From a checkpoint of a small transformer trained on Wikipedia.
Size: width 768, vocabulary 8192, 125M parameters.
Training: a variant of Adam for these matrices, 1043M tokens, 11308 steps.
MLP neurons of a small language model. Each row is named by its layer, matrix (up: input weights; down: output weights) and neuron, and shows model dimensions 192-287. Each number is 50 + 12 x the weight over its row's rms, rounded and kept within 0 to 99.
After each neuron's rows, "raises" lists the tokens whose logits its output raises most directly, leaving later layers aside.

L10.up3738:63 49 71 60 26 56 58 68 44 56 42 61 66 48 49 65 40 40 51 75 50 35 30 73 32 36 28 37 57 57 48 44 42 30 38 73 52 53 49 51 53 46 34 45 36 53 34 62 58 45 54 47 63 66 60 78 50 64 44 57 39 37 53 35 40 63 46 56 41 52 45 53 67 33 52 47 54 65 36 66 57 56 54 55 58 54 56 37 47 64 59 80 36 46 47 46
L10.down3738:45 50 34 45 55 53 59 36 40 74 33 57 46 43 52 66 44 49 42 43 62 45 51 37 47 36 65 39 67 64 52 63 66 39 47 43 74 34 47 54 66 56 43 59 32 61 40 55 42 49 34 64 83 31 21 68 29 42 53 46 56 55 57 63 30 65 41 45 39 29 51 34 50 56 52 62 57 54 38 49 51 46 52 27 56 86 47 68 48 66 43 57 53 51 46 75
raises: "n", "nel", "na", "ni", "nes"

L10.up3562:49 50 72 36 51 55 77 40 47 55 58 54 42 51 60 61 49 59 48 55 49 45 41 54 54 59 28 63 47 38 42 39 46 65 57 66 32 40 38 51 64 69 50 46 55 44 48 44 67 55 51 54 61 46 63 41 46 66 52 31 49 34 27 38 51 49 44 49 51 56 39 64 40 58 44 39 40 47 49 56 52 58 41 56 48 60 48 54 45 58 42 52 47 50 63 76
L10.down3562:62 53 50 58 57 58 56 20 52 57 46 56 70 47 58 67 37 61 59 51 64 50 39 49 41 39 56 58 29 38 51 49 12 56 31 53 59 40 59 57 46 53 51 82 70 43 44 41 49 79 54 51 57 61 69 63 72 66 59 46 43 37 42 39 49 71 47 45 51 44 37 51 43 61 57 49 52 55 26 40 48 57 66 55 51 44 32 37 49 24 37 41 76 41 49 52
raises: " and", " &", " or", " etc", " et"

L10.up2932:52 45 50 70 46 37 32 67 42 58 47 34 51 51 56 57 58 45 58 54 19 54 59 44 47 51 49 38 38 55 71 20 54 64 57 32 41 65 51 70 51 51 51 31 61 47 34 63 52 37 58 63 58 48 64 74 65 52 45 53 51 48 69 50 54 41 63 50 52 56 48 58 75 39 36 73 44 27 59 36 44 68 56 61 37 58 68 50 45 65 52 55 50 49 74 57
L10.down2932:84 54 53 76 44 66 38 37 53 26 59 43 44 47 39 57 66 50 44 37 57 41 44 48 63 50 47 46 39 21 38 48 50 43 70 50 28 53 38 54 70 47 64 55 45 56 36 31 58 48 43 53 30 52 73 44 54 31 65 58 43 55 82 43 49 61 33 77 36 56 42 41 43 69 37 57 85 61 47 32 36 39 60 36 43 53 52 28 36 52 44 57 39 49 63 65
raises: "’", "'", "',", "uts", "′"

L10.up4453:64 56 26 46 64 35 50 56 32 62 33 47 62 65 51 37 33 41 50 66 58 62 64 36 63 45 41 46 44 44 65 29 56 49 42 34 34 40 47 48 46 32 34 32 43 44 45 45 77 55 54 45 62 47 52 60 58 49 55 61 59 64 68 53 36 65 35 58 33 31 55 62 40 34 61 49 35 54 34 80 49 41 45 67 70 46 43 39 60 38 33 80 49 63 45 63
L10.down4453:48 38 56 57 48 60 37 56 55 62 43 42 64 52 79 34 55 50 27 50 62 60 56 40 42 70 56 61 42 39 78 42 62 45 26 81 57 59 56 54 76 54 56 53 65 57 43 60 40 45 46 31 58 53 60 64 49 41 38 38 71 28 66 42 35 53 47 56 62 53 49 47 43 52 44 51 35 43 30 63 49 40 40 37 63 55 52 57 53 66 43 39 43 49 38 55
raises: "ro", "s", "ood", "ump", "ald"

L10.up3226:55 48 55 84 61 47 38 51 49 61 52 43 36 39 37 33 47 35 52 66 34 38 54 46 40 39 39 39 48 78 67 19 29 46 49 60 32 54 43 46 67 46 48 66 33 59 41 63 45 64 57 34 68 56 44 58 73 64 18 53 39 56 53 43 54 29 36 46 69 29 53 36 49 47 61 47 47 66 42 49 52 83 35 37 44 50 52 50 48 34 71 42 34 56 58 37
L10.down3226:57 51 41 61 46 73 61 04 49 44 59 71 47 47 64 14 34 78 51 40 55 54 39 58 58 67 49 55 62 33 48 41 47 52 55 55 42 45 30 61 55 58 66 30 37 41 61 61 54 68 41 51 60 58 60 57 56 54 48 49 46 33 56 44 52 46 40 45 58 71 55 51 78 25 56 55 59 46 53 64 64 49 31 37 73 46 51 68 45 46 69 52 52 70 40 71
raises: "man", "com", "ability", "yn", "right"

L10.up278:62 75 56 67 58 48 46 55 33 24 87 58 27 45 49 41 45 40 33 51 66 63 46 55 42 52 59 43 56 67 61 38 38 62 35 51 39 55 59 43 66 41 58 32 44 71 31 39 29 31 65 58 53 57 63 42 56 55 27 49 67 42 60 54 57 48 50 64 34 40 41 34 34 49 42 34 52 45 63 43 56 55 42 42 53 38 64 48 53 49 68 60 27 51 59 39
L10.down278:57 47 67 58 57 28 62 44 77 39 50 51 42 51 51 53 57 30 57 57 33 53 32 72 44 59 49 27 56 49 48 46 46 51 84 64 61 57 35 46 69 59 56 48 36 57 45 41 58 45 60 40 38 44 66 67 64 47 61 62 36 57 52 59 55 45 43 30 23 84 37 42 62 46 50 51 38 55 75 24 35 55 67 46 56 53 72 57 63 45 41 48 40 60 50 38
raises: "'", "’", "ne", "',", " Service"

L10.up3166:47 80 51 52 53 44 66 37 55 69 63 31 44 44 63 76 33 32 37 37 72 48 38 65 59 47 53 32 33 46 43 40 36 38 44 47 37 58 53 59 43 23 39 60 39 47 48 39 46 46 56 44 44 68 39 62 54 48 45 35 56 53 56 40 53 59 41 46 68 56 47 57 43 46 38 55 49 55 48 52 42 61 44 37 40 69 57 48 62 48 47 59 58 39 43 56
L10.down3166:34 27 47 49 49 34 54 55 23 48 34 59 59 44 54 49 46 43 71 46 66 49 40 68 46 37 24 67 64 62 52 57 54 48 64 40 62 54 66 66 77 60 56 52 49 54 47 52 52 40 47 30 44 58 41 62 46 35 57 52 46 40 58 70 34 58 51 57 71 20 66 41 56 45 52 47 47 52 51 40 32 34 52 67 44 59 46 62 61 58 40 52 53 56 57 58
raises: "he", "na", "co", "ney", "ni"

L10.up4498:56 58 58 62 59 30 71 64 47 54 56 36 63 78 42 57 72 71 60 66 52 72 59 47 73 50 51 44 48 48 47 40 57 63 58 45 44 63 51 31 50 48 56 54 46 53 46 54 54 49 57 54 60 50 49 59 20 68 34 32 50 34 35 32 40 57 78 47 52 55 52 64 65 62 51 49 54 34 45 76 53 51 34 49 63 68 59 42 52 62 39 49 38 57 50 38
L10.down4498:41 64 44 47 51 47 78 50 76 51 42 51 70 38 53 73 68 73 62 37 45 31 49 41 37 47 55 47 43 43 70 46 51 70 41 62 59 40 57 57 48 55 61 61 63 44 52 58 33 48 45 65 58 38 85 53 62 51 53 47 33 57 58 52 38 42 55 39 56 30 64 44 38 57 53 71 50 53 58 56 58 56 56 35 36 44 40 57 55 61 54 44 44 29 47 32
raises: " the", " it", " his", " their", " its"

L10.up3710:37 70 41 52 59 28 59 34 55 50 43 48 46 62 47 39 41 53 67 64 51 48 58 56 38 59 51 37 76 66 46 46 70 48 71 52 37 40 66 49 72 69 53 41 62 74 67 32 46 36 51 55 50 50 45 43 57 60 32 63 32 42 54 63 43 61 33 50 22 24 73 32 43 52 82 59 40 52 70 42 58 50 66 57 46 49 59 45 31 51 63 47 49 50 39 53
L10.down3710:65 41 33 75 76 44 43 38 67 45 50 61 48 40 44 49 58 21 30 52 57 39 46 58 73 55 46 44 46 68 55 35 35 70 53 38 58 54 59 60 58 40 50 31 66 49 42 56 36 31 53 49 54 51 49 83 64 41 28 53 73 58 30 41 27 32 50 49 58 37 46 54 62 46 38 51 60 38 31 59 38 45 36 37 30 53 37 49 39 36 48 59 52 44 46 50
raises: "irst", "ift", "rif", "if", "wo"

L10.up2755:62 47 67 50 54 41 40 43 64 40 36 60 84 37 70 40 45 48 54 52 42 44 72 51 63 46 43 44 49 57 48 30 49 42 32 58 28 30 63 41 22 43 35 35 45 41 40 60 60 29 75 37 50 56 65 42 52 41 39 68 32 42 68 84 48 55 49 64 54 58 42 53 43 26 45 41 25 43 43 65 50 54 45 44 49 68 71 45 63 39 44 65 54 70 45 30
L10.down2755:60 47 70 53 37 44 49 79 70 42 52 64 59 51 42 81 45 43 51 66 46 42 36 89 62 63 43 40 61 46 69 54 53 62 37 50 48 51 49 40 51 48 36 35 49 41 46 48 39 67 70 36 45 50 65 38 37 46 45 53 62 52 63 71 61 55 61 54 22 38 30 55 52 47 56 42 38 53 59 60 41 48 55 63 32 27 44 66 57 71 54 45 39 54 42 49
raises: "izes", "ises", " of", "iz", "ly"

L10.up2764:63 53 40 58 57 41 81 56 19 36 75 50 46 46 38 29 49 52 32 52 14 38 39 22 55 43 51 74 53 30 62 50 38 51 39 70 48 60 73 46 48 44 52 69 62 62 37 41 36 45 46 48 70 44 55 37 44 32 58 35 47 45 56 59 61 63 44 66 47 67 52 61 64 49 44 57 64 39 46 52 54 29 56 48 30 44 68 55 43 46 40 49 38 51 51 48
L10.down2764:47 38 70 46 51 56 46 56 34 50 45 52 57 40 26 56 63 54 61 53 59 26 47 57 41 55 34 64 70 60 56 47 44 64 45 41 64 44 45 41 48 46 43 47 41 45 75 60 52 55 42 33 63 48 56 38 76 53 54 56 48 53 42 56 50 62 58 29 56 65 41 34 52 40 56 37 62 51 39 49 66 51 54 42 59 39 53 45 60 71 56 53 48 55 36 47
raises: "/", "ma", "k", "m", "ô"

L10.up2912:63 54 81 61 32 54 47 42 42 63 58 75 45 50 52 28 49 59 52 68 57 39 31 36 55 46 50 52 40 48 51 41 51 45 61 61 53 58 63 50 43 46 53 51 55 36 67 50 58 83 40 42 74 60 85 25 64 53 38 45 60 42 46 60 44 57 62 54 62 75 61 55 45 39 51 34 49 36 52 49 62 63 40 40 74 45 56 52 60 42 41 58 41 56 55 67
L10.down2912:41 37 40 58 51 52 53 36 50 36 52 48 59 36 54 66 27 41 76 57 67 37 44 58 26 60 38 58 39 32 43 60 37 68 59 67 35 64 54 46 59 42 47 83 54 51 47 53 52 59 53 61 53 30 37 61 66 55 45 41 44 36 33 47 35 30 32 58 43 40 12 41 34 68 69 51 49 40 33 60 62 78 78 58 53 47 25 56 33 20 41 51 50 18 56 52
raises: " and", " &", " etc", " or", "ret"

L10.up1122:64 60 72 56 56 55 51 48 61 37 78 35 49 39 52 63 36 49 56 60 38 27 36 23 53 43 66 53 58 46 49 41 50 61 63 51 46 60 76 44 47 42 56 37 37 56 33 34 45 29 65 63 51 43 58 53 36 47 52 38 47 43 48 59 46 45 20 91 54 56 44 49 51 50 55 59 64 59 51 42 54 52 42 55 38 33 39 51 51 55 58 36 34 49 61 48
L10.down1122:58 66 20 60 40 48 36 70 56 33 47 46 40 70 41 53 36 34 69 70 42 43 53 47 42 47 59 33 30 76 61 49 54 71 55 45 45 72 44 56 42 52 32 38 77 79 39 39 34 56 65 54 37 29 44 35 24 40 42 50 26 61 58 66 62 76 81 51 44 42 40 57 43 45 46 78 29 70 47 67 64 42 49 44 59 47 34 52 47 55 52 40 30 51 58 38
raises: "ere", "ivers", "ub", "ump", "up"

L10.up1049:68 53 58 64 63 70 36 85 39 47 51 48 51 27 52 50 64 36 58 39 35 54 47 56 33 58 41 56 48 37 72 47 49 63 27 43 39 48 57 72 71 35 46 49 59 67 50 47 48 43 45 42 37 51 53 38 58 51 37 30 28 50 67 41 51 44 47 51 53 57 51 68 50 60 45 44 54 50 37 43 49 45 64 59 59 53 61 37 62 42 56 48 42 48 25 51
L10.down1049:33 43 57 55 55 42 39 50 51 45 51 52 58 47 34 60 49 48 49 41 52 58 44 67 42 70 66 50 32 29 48 47 52 51 50 62 61 63 56 53 70 58 57 54 37 57 46 40 47 73 63 25 45 32 32 40 47 48 58 81 60 69 47 36 59 57 42 53 61 47 41 44 62 54 62 57 60 52 43 38 59 48 44 48 49 47 55 59 68 67 47 34 44 41 44 70
raises: "er", "s", "'", "ar", "’"

L10.up3536:58 46 31 33 71 40 58 76 31 48 59 64 52 79 69 25 43 57 30 35 62 40 46 72 49 64 57 41 56 43 42 44 41 41 46 41 35 31 40 57 75 24 62 28 15 57 38 58 75 43 61 43 45 61 64 58 43 55 39 39 49 50 39 37 57 40 38 50 75 49 44 58 65 61 54 41 46 40 51 52 60 32 63 70 45 46 52 66 59 65 49 31 36 42 43 52
L10.down3536:60 54 63 40 45 40 55 47 77 63 46 55 76 51 43 58 65 52 56 34 42 39 47 56 48 51 49 57 43 45 57 40 70 72 53 64 43 65 46 24 44 55 60 44 49 39 43 56 21 55 38 84 66 24 18 53 78 44 29 50 27 64 77 56 46 64 39 44 31 34 42 48 71 54 62 67 50 38 40 65 46 55 62 34 33 50 49 38 29 63 68 38 50 52 72 42
raises: " the", " his", " its", " their", " this"